Weights of a small transformer language model: vocabulary 4096, biases.
MLP neurons of a small language model. Each row is named by its layer, matrix (down: output weights) and neuron, and shows model dimensions 16-143. Each number is 500 + 25 x the weight over its row's rms, rounded and kept within 0 to 999. Numbers have three digits each.
After each neuron's rows, "fires before" lists the tokens most often just after its 100 highest values on Wikipedia text that the model never trained on.

L5.down415:461521492472506505516523525462474504467521449501473491490464515494459499515484482463547473496515483461452533500547511512533495514499531455528544486489531507533514474489511498486512483536545521500494502467473496454528489496527487470495522517486495446478523470482448504507503477479508497541524483497465525452494507456498506492525473544490516496493512452533489507538539523477480502488506
fires before: "| ", "|", "(", "the "

L7.down11:511499511465528512492531520505485493476474486517475530485481521485496550475517483514491498456468537439543511519516509513515511520538458523527494523470502536506481505507476535529499485497541512509470509507491532494512482529523483511553485497433478482496517551525457506480491466529480510492541528487469541511491499519487506498497495520510526511545515472475536521529538485482538493482481
fires before: ": ", "\n", "=="

L4.down492:453467514509530489483505534505487540474478505515494513504551424493490526478489512506515474468513518463501507463499526527486496520469491494515501470433507512467481536535466518533482532506534507496513508531477507486494561518509482479491460491501512508501482474530493519468463500505520470492497474477485475476517545499448463499515472526502511524494495464497495512503497507488522500490534
fires before: ", ", "\n", ". ", "==", ": ", "."

L8.down880:490487473522491487513489501490532490516482479463504517460483482494468534474555517524530494453470507539520523488493469498464468472501541521510523491530513510491470512494498494474477534514488521499520492454485501530470514528493500489528483482476517500469508507517477516491518500496545503471479478499479470489520536540466510483493545482488484490501515500482503478504475527481519523454530
fires before: "| ", "–", ", ", "to "

L2.down463:457476490458519529493549545480541512472508512515523456483491535557510533507497467485468513485490519490547564478518502508512501484549520526538506488481486486519520497520504494501468534465479473488523492518500459494456450489496481514485495520468502497546515499471563470494486469504517506494526464494433470450449471500472509515483491550538505510477556486505500485526475519475528521488521
fires before: " ", "% ", "Votes ", "±", "Candidate "

L8.down421:514464459492510542478513489482474487524469515471510553501469484467515495495505481496509507505475549479527539471559458503499492500472478487496520501501501494504497477491500493480476526466549535463488498549538535490506504507501494499481516516490540478534518522497538469507478406493511488510508502475518451494474502474498551490463524500483542510432543489487510477473492491475513510492512
fires before: "\n", "|", "G", " ", "| ", "\n\n"

L5.down626:512448482526529508530487519517503530472498500487503507516507491479453522545498536488535485489510539516496465509498437508544521543451523512470529465525481514560502501534491527518486510437479513482523506544496524499519510517490513498530487528523492494495505472522500496473492494540481512521503488489471495577462478486496511471489523470518481513529471524519507497491489519493485496486516
fires before: ", ", ". ", ".", ": "

L4.down104:487497482491461521533481505484479502478482479510521457485533485486489511511481521487501519513542517538501506477459522504482492510497516521477483528531528472502472483523528519480435537464491537483545488511494479524521488479505521494492527490535480511500490465501518487535498471485505535539483549569511519614507506513534480514445540507510534481524431537533492531505500500504529506489508
fires before: "| ", "(", "a ", "|"

L5.down140:514468527489512490496488505491543501439527482486509521489469508506483534495527541453528491493527488485561519472511502509462506508494462508465510524498465481507484492481498544502527483447500524504463475490485531459496498488513524496484539511548465466502517527516466474520503478500508501458495527512488480564459529506468536474475470484495501504482491466500576499516501472539514529486497
fires before: "–", "; ", "s", "s ", ": ", "6 "

L2.down232:516524477523480554483562530474543451484463475450466477485516498486487544525470512535490489520513529520521527484480527493507499481467545498489519506479495506522466538525472519502484510475498521477477516468509497478520469492530486488498466508479464488463550478496481491484481520500526491495493467529497447562541506492489545502484503477543501499520523503504498475530443479503524498511507
fires before: "\n", "\n\n"

L7.down908:476485460503495496527559499496511502507510533474493503487489496493525488491509499512460481486500543491510508504483513518505518491517511494465494510485479490503524472504520518512518516511528480480557494514496518527476518525504519494497499514498500509462492422472464496477485451539487504491505465460511497419476491484520533464510494493505497483470486515511496531506507507527499483492534
fires before: "\n", "\n\n", ". "

L5.down427:468467509531458486495529494506516534524481497475496511490500448513497456558512512519486549483495503524494503478506489507541554528514543463459526561526464450500496545466520514526508541488497505471484499478500487528489523493492468529519502491532519515473505519551506476546485508523476511525506482455488568587516523499493520515518506517480484448497486515474515493527505497478536513466520
fires before: "\n", "\n\n"

L4.down7:504542495508484507505525536484485512502545476499478487496486514521537456528516524486508502468476509495470492515499579486483486480514505545468461480494487452482509505508502478501543491503546462519548526492462530469459463509558482501489471507495503515497488490468494498480476490511508471529536475488467527474485487452498521475472488483465506479474522470526523511509516470520509500519497
fires before: "\n", "\n\n", "=="

L7.down595:464472483527508525493486558525482496472503488509499501496501508485540503479519473474499550463519508492511461489494493482564476511468502520480447503502490502518485505508427469483472508517472485505487495512509476495485530510527507499517476493480539499502548483485522493447517499512487515514494513527468505553508509515502500520481502479468505530524490510501491452508505502500492512508478
fires before: "| ", ". ", "–", "es ", "es", "y "

L5.down509:527460549488508492493519526514477492483487483502492449524496514532516496505545522506483551533499523569499536500471503485484463500533507511507495493502507508525548479506495494505476500467479520490473543466468480481514487515494478515562503488482516525506508531506466484513438469519490508489543509487483522540475504525517485507468486506506525537513478458508505501476479495484458479492505
fires before: "\n", "not ", "\n\n"

L7.down326:491501505497502508511512487495505492489499514503491515503495519505500515506490489511493493495508500503495501495489503509500491502499487493513485506498492489510487484502498508489490491502529495492512514507505499490503500499506475505494493492495504487497497481492501487510511453502497490489486507473489516294478500494513497493510515506492496477504505512503509512515500508495487505505493
fires before: "==", "The ", "In ", "== "

L2.down710:502501470540519474509458486473529523473489474503558501522485497480523500522505540517535468476518497497488481474517491524467522513469512481528501469495525515513491462522533483488501512470496506486554542510508491523498535504500517492505530437501520511515487454470490521510522540493460567505472540503480442551471513505523495497465486505473488482456513524470490535464508497468504496459529
fires before: ". ", ", ", ".", "g", "p"

L7.down621:499480495537517473522489503461505514508519507516479508498487512519485487509526512517531551541483476487513518510514480510514518515494482496526514487535481515474498480521488475491532536495452450455529517504479482480442466465503486525514480528476478524493478569491462454502459464479515467492560504514487517516494501515490538474494472528492478457489487517461501500478453524456498474519515
fires before: "| ", ".", "|"

L8.down661:476468476510478479470516463504545529474472496499508511497502503512498485500488520519532504530484537520497471499540476524450507517480456478486533482521482531528511443461544490491500530520443492480551494525506541491488526483525523485490469478467519518449475425517528486532563501463481483519502473459488505567524501498504510499527499486505508516499507498468554491503546545494499455515513
fires before: "| ", "|"

L7.down619:517517497504504497519492489496506502494508509494508491498506511526503496503495485502498501498514497488499501498498500509495502496485485476507487509498504497514493503499491510489496504487517507507551499504501486489501504497511490519495500490501497499511501423504500498506496482503488501479493497497499528302509503490516496504496504506498503491499504508496495515484488490497492503486498
fires before: "| ", "==", "The ", "He "

L8.down766:508513524529516491486544533491507529490493493492531514512514466481518514480491531477480564502506538466541545513480511511521526485467507494471541510516518510505530463517513499499528496507459457470502525479481545485468517489515524507481494498479513499536493465532502477505499440525487507537515511482501490415538453458498525529512507504519527484477521480455477484483499505511521493499505
fires before: "| ", "|", ") ", "; ", ", "

L2.down874:533535500504476492471550464452499473533486517476532497481492511537520517499491474509501442489530510500516505473519509480543488500462531459486490526475481481474465531514469505484534498461525511479507455442465491431495478448517521535496486472505481568526538463499487448488501483489439452505500469499519535462522493511503559475491498553511503519494561527509530504495475486518509494526490
fires before: "\n\n", "a ", "the ", "an "

L2.down1013:490500463559491518500491435496534552517505460521506498495522471478462476482486538496517474515494529493487524555472496461495515467506500466530500557477488510517448510510514517503549509517490473498461537449463496488493499501488483482510503515524505499470471501510486488511468497496540520484511522512513490561520534459531469515508510518495474498478517547508476508499478472468496485501516
fires before: "\n", "a ", "on ", "ar "

L2.down399:507490486513485504516505487503524495528506510507497527478510524565504496507509475495472479484465455476492498521527519492516498482511481479528436494489510475499492527492504486506510464492522502520514507516505552484479516501509490528487489496494490488526488462498464481495502492506497456450472516473494515354509501486486543469515481504517455476532492501498494502487495524495484494497475
fires before: "| "

L2.down298:484517519539502466465548527504514503486494476442495465487488496468516503514466526518479489517504461511489488464505537485492534478478527520437489518491475484489424496474494512489483491450488477516499519495509496499480457490515459516488503502479479531499550470542517516507459503503555471485509473523556481589548506444494540486521506500503511529502501524513527465518482497507519490555522
fires before: "\n", "\n\n"

L7.down663:517463480487489448518501483511465559492447487493512481488497471508522501502507500504486528527516471500494546524464483513453506525508493517445520517522532530493483494483478511516459489505503497527440508493509498477457478508511551506468542535477490506536468530548529484546510469504529480469505510518519522516490522480507523514538508506511528468495503516507506546470529514502537487497505
fires before: ": ", "\n", "| ", "^{", "/ "

L2.down1011:514472506450508497486474520523503490489490534504509512518531499494486482500546472509455524474482558470470512512459519513477479546462478541523553463457538453451518460475531512505533501505519499470525514532468511507495506461502526515476512477480496513460520516503498489466516463520480505496555518493531497496468520510472470495472484510526496468508453525490444473494471516509488509502500
fires before: ", ", ". ", ".", "\n", "=="

L7.down792:467468489474463503484520455562454478523531480538542484499507465486520507541484534472531516508485513490538485481495481493481489515505497461509493510508508474486519513529501508535474481483492490491505514542540485502462537547499526509542519521516471498508507510457502458509470543511460493531571501497509439529441513480506495453467502510511513491468519463465489483462513509516510522506517
fires before: ", ", ". ", "."

L7.down92:493496469513480496522493496497494488507498493504510487490499527522490540516494500496493496486500485504494500512517508498475487503514489466520502499485503478492471517520491494476525485480502509510561522498491504476487507503510492500490499490493501493512498443492481495499488491513494493475490490497490508361492497514527508497497490510520492496494503471503502504497516502493519509511467
fires before: "==", "The ", "===", "| ", "== "

L7.down385:501489507487487480488466489500513504508482507498501492499511500495500499521495498501471515493503464490514509490491512536509517505499483525499485511501519500495505478509502510490490508493507520504516506490504499505484500481499491509486503483494517495501503487524495497490513454499536506491493520501512517297490492519502510498498513507493502514505501509486481505495518510505500497508503
fires before: "| ", "- ", "The "

L2.down991:531515472540507511494517506505476544498472520466520483471532499511483466508526477480521469497502486533514520524495507463560562534527484520474473500527500489522510526457469511488503501509501502509499467464444466485492473473470466545469518456465488459551506471482484521465544451520523513521518536497471528514499434494544513482481522497501514517512525579498545481478495514459497505505518
fires before: "a ", "an ", "the ", "located "

L4.down402:506494512519511484506543516472525560521507468528529458490501474507523481472476492507466479512486497511529513503486529490516464538486518530450505498514472540497414492495511506498501523460483486538527452469493470466470509500523512460504499476482528553504512480499506510474484493478495494513514465486572506541534490490520498501536489457515520507451516485474512518472495517536480496504541
fires before: "\n", "\n\n"

L4.down294:472461522509525515470501532491497474517515538526528524478505481462519462506491507499467497497466488512539504515488519529486494501493499498465482481500492476501504499508494504496465491529516494498521525511505509521484486457528480540514515486480487524517488429478523467509518460489486525529537499506530517436555485528462515524505528504526534532499473501491516472547493489512533546478519
fires before: "| ", "\n\n", "as "

L7.down667:480466498491494517538510549491515499474488467518523547489479471486496521493511511524502513486477493522488527514522471485523505521507524472509514527450519487485487498487493480548536508472487505500409487437521492505527484472527503477490493513477521512522457509490489470491509499495485533502521531468499541607514505529476524430482503476483524508462487502478512509495500523535511489541492
fires before: "| ", "("

L8.down711:481502465523477525500496530505460528511504496524481536494486467492510502415478514513539525487517500514488469485484494467473495484551516509494511528519457465509485468516521503466482499526565501493501527541517529480500501488509489471486494486487457507509523436493530502473447485506511512537522455518531491529534504516489510489493511521513553500519497539515468477552542438526443518481498
fires before: ", ", ". ", ": ", "tic", "tic ", "."

L2.down661:504513538485513501474512490491494494469488515495501494509527446500559495513493504466480494500475495500527543480508512499494501552511488544439496504517460502504426459508515468501474496463483516472491506507487509513468505514534501508540477470510478518487522523493503532525438490480473483491517492486546498483512445491526485474498491543556517502515489546466503490510444486540489496507478
fires before: "\n", "alth ", "in", "$", "the ", "at "

L2.down144:470540479520540484498528543515536505526495498453512519491502486471526490477497474475456474462502458510536537471527519532484514478498515482541481510493521480466482525511501472532470506451512504511513504462524515478473493473455535507497496543512485510521532486540519500461516507539534471498482484502487505506516555497539505527499490522495527471500471524479522504546515482478490530480507
fires before: "a ", "an ", "the ", "ti", "ot", "see "

L2.down1003:502507488485520483523495507516505466467501467509478477503487486459479465476508503501504546545536486511525505512505490499460498512490522517455495512488505487500540474539539527511519523514474504495487490441509473474500521513517536458528517522513493524478460564481510505524553526462495496520507503515484486589516529507512509509499478470483543512464472473504494515495538456508506508516503
fires before: "| "

L7.down73:499493512555496502534470503462514543458507474439505459522516514469459512482492495487473506497498494538483507463537506521501525522504531445441523493486508511498526506506510502502517499486528510472479478515499481511495505501525488474452504518497520514512479496485513514493505496508465483496503483522541499563524514477486507465525540487546532490516488474508516471535530478535488503518472
fires before: "| ", "–", ". ", ", "

L4.down687:493533486518501485500486504500490498497512503490485505516477522517512529509514506506494498486480492517505510488514485516514533479497492492501473499494512513499480505514507481483482496485514501512516505505480496492491516515493490517501481465471540465535527475503513475499451498497539492491488477497513538341507505476509521488493495536489503472515502504485514492505502515471497525492495
fires before: "| "

L8.down642:504517510495478504493509539484449464500482444550474502531492504539534487536503525522487478467505517498536459514505516502489526537497501512472455528499541468495481511552510520497530482508511495483517525527535525454503496569462522496488484516519489510493495483484501490490506454473533490499500457460489532481480482484500547469491510470491507494512505490541506541511511489554465484538503
fires before: ", ", "–", "cess ", ". ", "| "

L4.down67:486513471512478559488498537530495521548530502564472476496497561551465493490498531518471481487493491503502494563489525506500521515459534430492488475481514510463514501477486447525523479526527491527499505514482485512533501474515521511514489501500498522488463486510496497479494488488517464451475529511475513560472529499489485508454510477515535507462476497543490470506502475533475478474485
fires before: "| ", "— ", " ", "|", "am", "("

L2.down406:512545495504499518483524518507529488515507498505507483480492497532477493467471490485519502522519513493543445498535492448504490520504517487493526493492469515475487537487526470513518490545501524477491526486447496493499516503547474505518502513559519491518497482504532478477534512445509499505528509500515509563516517442559514464483503512475517514480487551505506515505472483513486480514520
fires before: "| ", "|", "ve", "on "

L8.down1014:466518526478436536492504485530522465470507494544545472512458543469458491524503497483467491465482509506483537482509445541505537458510540481527508527476457464514489535493492498476515521457477510470457529515478526533459530522497531511500514488495484509473478541509499482483491528483483523497497515537485454476505481527485469507489487509524493496502520508501461521489548493538519532464476
fires before: "| ", "; ", "inner ", "ali"

L8.down710:495501533474490500508552500511498494488486496496508508481551521492526517529443483542455523471516489522506533495527500521493561472511475475513497501492488477484531460488480500527490496507519462513540496488472515548445492491451530528453500470512484495514552505508479480514534434515507509495501472487443478496494500568519519508488512497536483500463491559494504504490464514502475508515529
fires before: ", ", ". ", "."

L2.down601:466509487503497511540501496531495425527532480507498509490503483504514484509526564513489507483486488510520491523520505486465507526525464532498455487549512495504548458500499543534520485506527485469556515490481504471510523513485495481498491506496495494500520456490504496512536489492492517492489519495491542384499533493524496467502473519490500526514491510484520519504506516517490465504468
fires before: "| ", "the "

L8.down95:484498492513515514471510520526507497510493478507492525486499484524477506462499513508517509532489561488511553526500475494479491527513510518498508519473504483481494547530500477494544507531474521447530496484506507544453467502538478486489506518503478481482503536484507488468470503507497493524522521432534455582501492487521506506508524506525472501462508503497499495521526546490547516563483
fires before: "\n", "(", ", ", "| ", "; ", ". "

L8.down439:507480489517519489464489497467511486459499492462498486510483489510560507494550461514521491470470508522518476474560560503527512511484474529496511464505514532513521496508500512505511507483469521511468518488564510507473522505488477501482481500523539493529506547485502473570493514495492539476499482487536547529527451485511524525532491489496542483456499478469493516479452467525486442504493
fires before: "|", "| ", " "

L5.down12:482487502485528535498538483467460463509518482495511520488507538532449527531471509505425489500514519506516535535488523473434496493510534467537481469490529517479497504485500483510502519522509509481589500517462508476502510499526489501510490479519488484450512482470531516479528478507456506506483521511528541522438498529521482501465519509523471490472514475512487457514487502532482470442492
fires before: "s ", ", ", "ite ", "s", "."

L2.down597:501522528497538471506504500517528490534515512443524532489509511449494486542538475487446448510499504514496531527503543478498536492510498535526459583489479501487467550517484509489484493496521498536488490463536488482500535516468498532510487539482484482478513489503501498477521473538491456509522482520488496511506540496481484509484514450484524495492518516513519509522489515484470546513499
fires before: "a ", "an ", "the ", "as ", "ey", "ot"

L8.down212:521512517474471475511470513507492506508475515507523498502492550509481516474524490453482531468492502478441530499468477492513484510503486483463498537488494465510521478517529518520525470472524480468483493523530542463509509525518534531523529552495543485519524506512501547538513494470479493476532489476451498527494506511497515491454502509471507510525468491493476456427479498486484470493493
fires before: "of ", "| ", ": ", "; ", "2", "a "

L4.down542:528497479488465501498476496544472518539519511500527522516486510518488529488472545490530538493468493463504487498513507470506535500514529467497518496504490455517443482501534509502532508519539486512510537537501502474516432502491491520474515503487475516527497510486525476519545499501524513518502482462491508429494490527470505505488515514500499466489485477490541504480508487486543508526519
fires before: ", ", ". ", ": ", "of ", "."

L2.down219:490466516485477532506513524514465524511495550514503490533488510492517508478475511500461523490508524486531521535533514515486469509491510498502510532501499529507505487475467501517524538482459517476584510526465506495496531520504521519505467504474436543491524430478495511514514489559474479533497500497519478522445467507511509520478486508521515447487469491468473512505463539525461476495521
fires before: ", ", "\n", ". ", ": ", "-", "."

L7.down712:549540454511499509507509443496527474513458491488494505507529543521509505500477508513491461479491487480536523528437515546451546486522510513492500496482457518489494485501493491495498495518541522504470493520535504468510455491532514527538496508493525528498529470499483510461525523494471510481511489511506500565471504486462540476476514470472497509537501526533518498520496493507515483497528
fires before: "| ", "0", "–", " ", "1", "2 "

L8.down373:492471491481499519475497490415516521538465531488551488516462450528469521532484492499486538479517471490497517564504513501563493509524520514477503514500505540531496480479509498459517525519503554519499497455512491501511463495539525493457488476500511492503498565531475519473516507495492514554524482485510501523500487525472480484509505522547515478466483502491479543497541539521512532502467
fires before: "to ", "as ", "and ", "in ", "a "

L5.down578:523498514468493492520485522490451498501522493502484510480505526461530533500517548482533482559461420546504528522514520480521506514468504489556499474482518507476498518508527543428505520488500537506484490497535519442458486443553512480495522556533553483445501508508461508521508463498466461515510509505463551515477488541472523521488516484483510469463508485498509481492508461499506515444469
fires before: "| ", "|", " ", "(", "m", "— "

L8.down819:500484502511504485483523511534537520498500449519559468505506454495482507541495508532483531477505515467526457467457498537460505432487535489528466476518510487477493522511529517478444479508519498522527504508512532507479503491512551513454515491508456502489490457494505478516537477481461501451496490510467487415539485490545487484519506500519525525528513524510493492503460511547488493502525
fires before: "| ", "the ", ". "

L2.down703:551539535503498508482478513510504460524487491488489485492509523500510551499527515525475487496499486517459550504549520516492497450517521514527487478502480519488527512468508478537426488480503527516505473511514511477486534520524503492513548520467505511483535493510475482503449486512478499469523483517507509527505561528450541516452478485491475497477525457550502462505471505476493478508461
fires before: "S", "\n\n", "A ", "C", "; "

L7.down533:508512495545516547440552527479496466504527521496477475513479503498506494488452494469514492582488489496551530508455501481517464511521534506523488499490435481543470506506483475503480540484544538477482538478494516509521468476495473444512490517518500524446534501549485495499526469520485488502463521464508507465488501486474517501490484461523528521494507472499547494543488478511502467509508
fires before: ", ", "| ", "–", "s", "=="

L7.down934:499499488514507515497521498511501485488525505481499526497510517500512515496487506516479495508498528495520491493478474490522499491493502479500517508515498478510484505487501510498491542486531500492557508511488509458505492488520501498505512500504500481519479467490492488503509473513489484499497505467491511303480499492496492489489514484506493486499512515490517490507475526504484498499496
fires before: "\n\n", "| ", "\n"

L5.down419:471500508527511512536511477488502525523506496483487504517522493531524480477547478491476497519500499507496499537556513535487502474505455511473518480557495515465491532497460534488512487489478515502506508494513467471483506514469500506466489532525505480470537461491496482499489524455494511501521523487481536565518478463518524504493507541528485487499484489489534557428468506501539492553515
fires before: "| ", "|", "0", "; ", ") "

L5.down302:490504500512507511496513491530510468500515527517571475477489550502544514477477525486485492513494533491498529503486521478517521521478465525486490526493513508499490513506476499509457538506496524501602485513442466526466515502463476475514522492463453477461501454511506450499470486541457501479509491477473542510500563512480478493477491499498498481514472483500513501526483499507532508473540
fires before: ", ", "\n", "i ", ": ", "s"

L5.down959:497475498524484523549489492524487518487479494540528502476507492535507517527507482491496535520505544522482524487497479507562487496520482524488498476495512480500555525534512487485491503519506490486508511493456512494516498501482500554522525499513487503504479391490495477511486498513493510503511538486501554542482486538453519532477533557496526484471537497481493519463552518515491547522541
fires before: "\n", "\n\n"

L7.down752:473537493547541500537519531489515524519537515503470492485498516534491457511513495484484507480498463462515482549511469485497533500525478513506474539516485533523478520479495446498487520510544539501530533501488488510483455511522440519557493520529469489493511507487474518466498458511455524502524485492462543536520460473532470474485459518497511472484487503535577527528493544499500530466522
fires before: "| ", "|", "m", "on", "ts ", "votes "

L4.down686:458474482480529528454528503489503475496528535538489486474464442505496518484489496508465545459532535503481488465510493500477477480462532539498479485453526503490507535514484525472503557511473537499531477527485525495510493534483498494508519506507477485514475478483473528491526476523478493523495493510510538570539482496521500488457482476555528481524484541472541519507492506502499500470481
fires before: ", ", "gr", "–", "ties ", ".", ". "

L4.down410:523476487512484500501507472562501542473491506465531494487493484509492525489509542532502438473487508498502493479486536532498480522491483475533488487468498501461457500513488487490439486478539499531498509495486507464521487524512532460492504492495518512486514445472485518509478454525506490498520474520511510568512542485480502541495470517508555555489533498524482543511481494502463516499529
fires before: ". ", ", ", ": ", "\n", ".", "=="

L2.down568:513487476491503514510524537520488492488489496519552484484502515470512502506470497471486512550500494503554479549479495490502467536495485502484516465499516510506553489475530495517517471473537524522552468511471528478516472546512503531485438519521491545488508492492470491521554461458511481487509501501453465476472466496522507470507504486487504499517479441502516504516482533535469487516464
fires before: "| ", "|", "the "

L2.down742:499477490543413489503533516505509501489463513488487513515470485507544524507447463538549499517477506524543526515553517490483474542530506476513524525511509544546492509454531490482483461527543491465498526481481522473490520482526502541480464524484467482529531507498480530508451506489515483472487456507468497497502488506468503544476546500519514529514530538460482518473500494492512500523514
fires before: "s ", "(", "| "

L8.down559:491515461515513496486539487501487464506491450498512513484553465537460525517475515508522447508475527483498512492486479496438515541492479487509478514535529487476511510513485492491520515486509491496507489545542529487490484538538516490521519470505516492477483502498496454533516498467498504498520514481468478533470472476544526494518512507459459485507485449495480510502562565507544490530519
fires before: "| ", "("

L4.down828:477504505498532496468471532476504500475535493519509520497509496473495497507461515505499500524493463485482453477502540484487497495502507541524483514460492495467450474471518468525479495518468517507499491505507521475506470461480431496486466506469503503511521483484517481481495493526483499480533451487539481513457484524488497491473526525475486516495505501514475501506482554518497522511539
fires before: "\n", "\n\n", "tion", "E"

L8.down426:502480488485492483529510503501497473526478469476490532506516522485507486495457446489508506512497497487517509526527450536477484504484480524529483475511500524503461505411557496474443497457512455469510541482497532535485510486545509493484575537501495505519490500537462487488504529466499508493456506475483509536543458541497541525520536447525503487500531506484477502509489493521498488513495
fires before: "| ", " ", "ne "

L2.down45:504514527500506516522518494488488510520488486516517470459542475480507514510518563496486515513496528515491531498461497507528488497491504505455510504481504478531500494456530516512489506492484486519506482484477513475473489501515524494465540493516484484514517535508543467495495495486535526518492479503514568605512517478495494529515537508479496509481457505489482502525463516432527503514496
fires before: "N ", "E", "\n", "E ", "W", "\n\n"

L7.down148:492508502499493490501498499504502507505510506501498492501494508507503499504503488501488502503501496495496494497510494500510480502509490493494499510493502502489502510499487499486496491505509503505534496497500500503501501497503499513517492491506494508501502442504502504491490498502493495489494495506504521283510506499505496496499493505484505502509485501499499502480482493496500500495496
fires before: "==", "===", "The ", "== ", "He "

L7.down502:484513492516499503517480482507509510498507505498490526501492497512485503469496472523500513516496515495505490495497505500500484519499528505505465492493521490508468514493497502525501508483523493490496506509496510479497492526497521515507519498501513486487507515490489479469515474492469487504495510462545518313497469490513473468520500467507500482537485496493491485509483528516482524508471
fires before: "===", "==", "| ", "= ", "== ", "- "

L5.down116:471491484496512502490473473484486482488490503481507469489489517508484542507483478522501517521511468517468469477495513501489485506504517496515476514488530466507472495507503499478473493490522496508510512516497491502505521489524492486499507501486511502571511488506515480535486535506506510504501526524505528648536530504531510528472506503470486527523496495476520539485499486449517513485459
fires before: "\n", "\n\n", ": ", "'", "— "

L2.down707:518512475540512488504493515528515494489522490465532461468519482491503504560487508515502472487499520488493540501480539506516539511496545542504481506506476462505491455501523524508498502473494507494461485467459457483510522497541502509477519516502509490519491549487499488483495508555490475516498508485515484621527508475508521499498479496463498484524471500467488498505517514482527489467498
fires before: "\n\n", "\n"

L4.down71:500492489481487450487534509500520474493467508480522529499509465506498522522490502533481525531503433510484503513505485469479500513506502511508447441489491477487478506496457505493503471484496510493533498474480489505490500540503442484502478487477502507506501429479508543520535496485519484522534501543541527521476441509450456464489504509504508486491489525491513514534492497506480491473530
fires before: "| ", "|", "in", "the "

L8.down789:506520501492471474532508490515523496506478514499523492472529516474518521510508533504506528484505476523500503434487524465522537556476524505491456515520502475466507528500511493501512479471474522521457475528445498509485540511507510513493531538467520521504544501543483464501495493499507467523479479498521513537521532517439495506480465495485439464464527485499474509480521482473520475475541
fires before: ": ", "s", "; ", "med "

L4.down764:473513476460508455507517542484511511523538490500463493530483570550473506555481481498450520504531517498495516483529504501490515471524521500524515499535486470468501496494480491553508488503530481467511485503471499519526518521509496496472475483463534518517501525487472517473495506482504471505512498437508515473528490475492517498546502524511507493497524482504557501509482525474477441508518
fires before: "|", "| ", " ", "Go"

L5.down130:506469495525473471537532482483477478522478478493475494466521471502436526484477478506466540526498485492503498515474484529533504478517529462539515486492534465539525492486497503479531487501518518521534551502443490496471502522524537479528563499493464474481496504464513458487456510511507536504534488493531525550434501525506547529507497485471491465496496535489497482534469476468523501493526
fires before: "s ", ", ", "'", "s", "\n"